Weights of a small GPT-style language model, trained from scratch on English Wikipedia.
Size: 11 layers, width 576, 9 heads of 64, MLP 3456 GELU, vocabulary 8192, 63.7M parameters.
Architecture: LayerNorm before each block, learned positions.
MLP neurons of a small language model. Each row is named by its layer, matrix (up: input weights) and neuron, and shows model dimensions 352-447. Each number is 500 + 25 x the weight over its row's rms, rounded and kept within 0 to 999. Numbers have three digits each.
After each neuron's rows, "fires on" lists the tokens most often at its 100 highest values on Wikipedia text that the model never trained on.

L6.up417:454502544455448546531498532525476521464498495526569524537493490552496519452494562555483496494545489484505529512465502499521469496525530485455541495480482482464530502520499479507480476506490538465568508508505527476532501493517504498520502479519524495505506501481475500514521493528477491463
fires on: " rel", " Fl", " pl", " fl", " Pl", " ple"

L6.up2247:509490469529508490484498535486517501481494496515476493497522515513489496467485502512517476549525524464465511523490516520482528490515469490510487530519463467532421500510485483515472482528519567479444512527479526503479459467484503503514504472513522541481550549503496492485500506509517530495
fires on: " of", "1", " for", "0"

L6.up1260:499529446538481513520476526487506502489531504478513517474521513484478472492517499498505486519535525501503518503455531471495526503534542501541480506502532487488526490527517522460427466527546489514491480514520497458505499489436465519479490499486511490475531498512535431506495509487514466504
fires on: " p", " Pet", " contribut", " a", "ra", "p"

L6.up890:495459471525443521494521503518525537501495542516576479515489518516501540499526499505495512498471487473509505560500509499456530517527544519535501483526467514479480488494522471496484503472492475475525479566462497501513489476510535502505497472504481517499525512512459475474483488502536461521
fires on: "C", " Bar", " reb", "B", " Cal", " Sur"

L6.up258:530517507445538496490481461473523516536525500499477453488488507497482486509507516442474507518492510463489556487498542467522492472508524521467519510491486526514510529529525521533540499460485469477472540472491505507516527544485470468484531479496476497493511477456489501499529499534549511477
fires on: "W", " W", "=", " Fe", " fe", " Wa"

L6.up1820:498549488500486481486556479534497481477503548522509523463489463496520524520524453530478516478533469483489500458512507470485482475469506513490539528506514473477470481533503485469512508478530499513483483445510510515494519543510521521547520517512493558522448465471472454502529454468479519468
fires on: " on", " At", "N", " at", " of", " On"

L6.up2381:503519510500535509523491505516461506454505517482510499488539538517486490481493490498462493515513521514485475535505509498432503471467473499502507508526481487472489502544450452558516476503495488462477479508507501460511503515470500507504494510522491515518499470512486513501453489547512535491
fires on: " was", "ry", " It", " went", "ly"

L6.up1562:497509498519488485456505494448550509502503513504501485455514518509503470496498544483486517475491536493503490484495529492504534515459499509506532504506481527539450513485536499495459495447479515528472535523524519519456535537532492481511496466501524557476539515486527487462488497546498467524
fires on: " Mar", " mar", "San", "May", "Mar", "J"

L6.up2255:513522489496504497503478504462535492483483522495486503486512471506442485513500530515494465480483544455476476449472494485492478472549483494518511508497509503465489495504486480505491475506488518454557518507490499499438518480469444467470506514489466482467517449508486479470516505529512492491
fires on: "V", "W", " U", "'"

L6.up2631:498490507511486496501477469477533545506473546522490504529512494541518512559527514503545489495442473502507496510505491493491481520486512504498472498462499506484473490481511455502527513490509506505490519463479531471521485502496484468493466463487534523530507493475514479482503540497511486524
fires on: "is", " end", "on", "el", "d", "il"

L6.up1358:459523475504471482507537501522491469467498500459484488527478472427548534515548508513478485542510492505509450489499493532506502479543500502552518503530472501481469509461488534491450459530473488491508464450503491495518456500506448470510482471517496505455517530497532495526506468543521502521
fires on: " was", "-", " also", "ly", " being"

L6.up148:463491481540534496462523522466493510515545499515553473526516488470529487513490486525501484508516484537497464498486521499523525488507474517497489491488512518509486497508503519474489489551500483522480522498491484492469463467494524476518486523499512517483531540514498474476466491499490516502
fires on: " not", " to", " over", " than", ":", " and"

L6.up3134:477534479506482480494525468498456516542547511520511538511493496489514513497487490584507481527522514465470509467520463520530512494496453540530477504473459489500490517478472495487500490503491529509513480546500520507492480502525499561483464498516463498469523505492489502535483521503488493485
fires on: " |", " his", " was", "ent", " also"

L6.up926:476493485505469510499489467489512507433457490465506514491522476449496523447499512501486529512458515486451490505525528507517504477461492503495524538537493487529523533474502491515533515546511518478543527492517522527509497501535488544520499523497475484510510511486469552503486433509531539432
fires on: " c", " int", "c", " Ep", "x"

L6.up919:440526525536493511518516487507523531533516518497508566492481509451516542470547477472454505523513523454538464470498448471480494456504506492501512508529508538513446472498483488505544484499467522512503492512521520522506535494501513469500473525492513491531518524522473484554509516523472487522
fires on: " been", " began", " was", " be", " unc"

L6.up595:471479515477513498516467500468494480486512493474508477522487515503474480494544479504532516518499528478516471537498457474472458532486511427446520501504467546508461460521481485530475558526486460521482510477530507501502465493478487507508477537514495546533519503519509522501483534514493460500
fires on: " do", " go", " a", " it", " It", " went"

L6.up3299:483527507476529512473513473501480531495477486516538500523544510467474506504468498523480470477496502508513482517465515494536489501526519512497549520517523509464482476456528484486522506453483492487513466469540521493511457495435490504478488499530498473446519496535490468516491490461510486500
fires on: "–", " to", "ha", "O", "mi"

L6.up2589:504466486500518505470500502492508497468480511508449493474489509455502530479459506506505486481522498503460529546495470513545501488486515501451504485528503542488522506538480534497478500512496483531461551475504488518498504509504488482507494493502482514503460463501511521499466497506485504473
fires on: " of", " at", ":", " for", " by"

L6.up2370:455507481465471485515485468476514506493489520499515557513466504521536521513519511521466518473513490525496512567505508505485457489512531517468517519539505501496510532476489472517556541510517527490520548486532516510507511515508510509485458462478545469490495501470524469476539502504507557477
fires on: " 0", " He", " e", " sl", " Sl"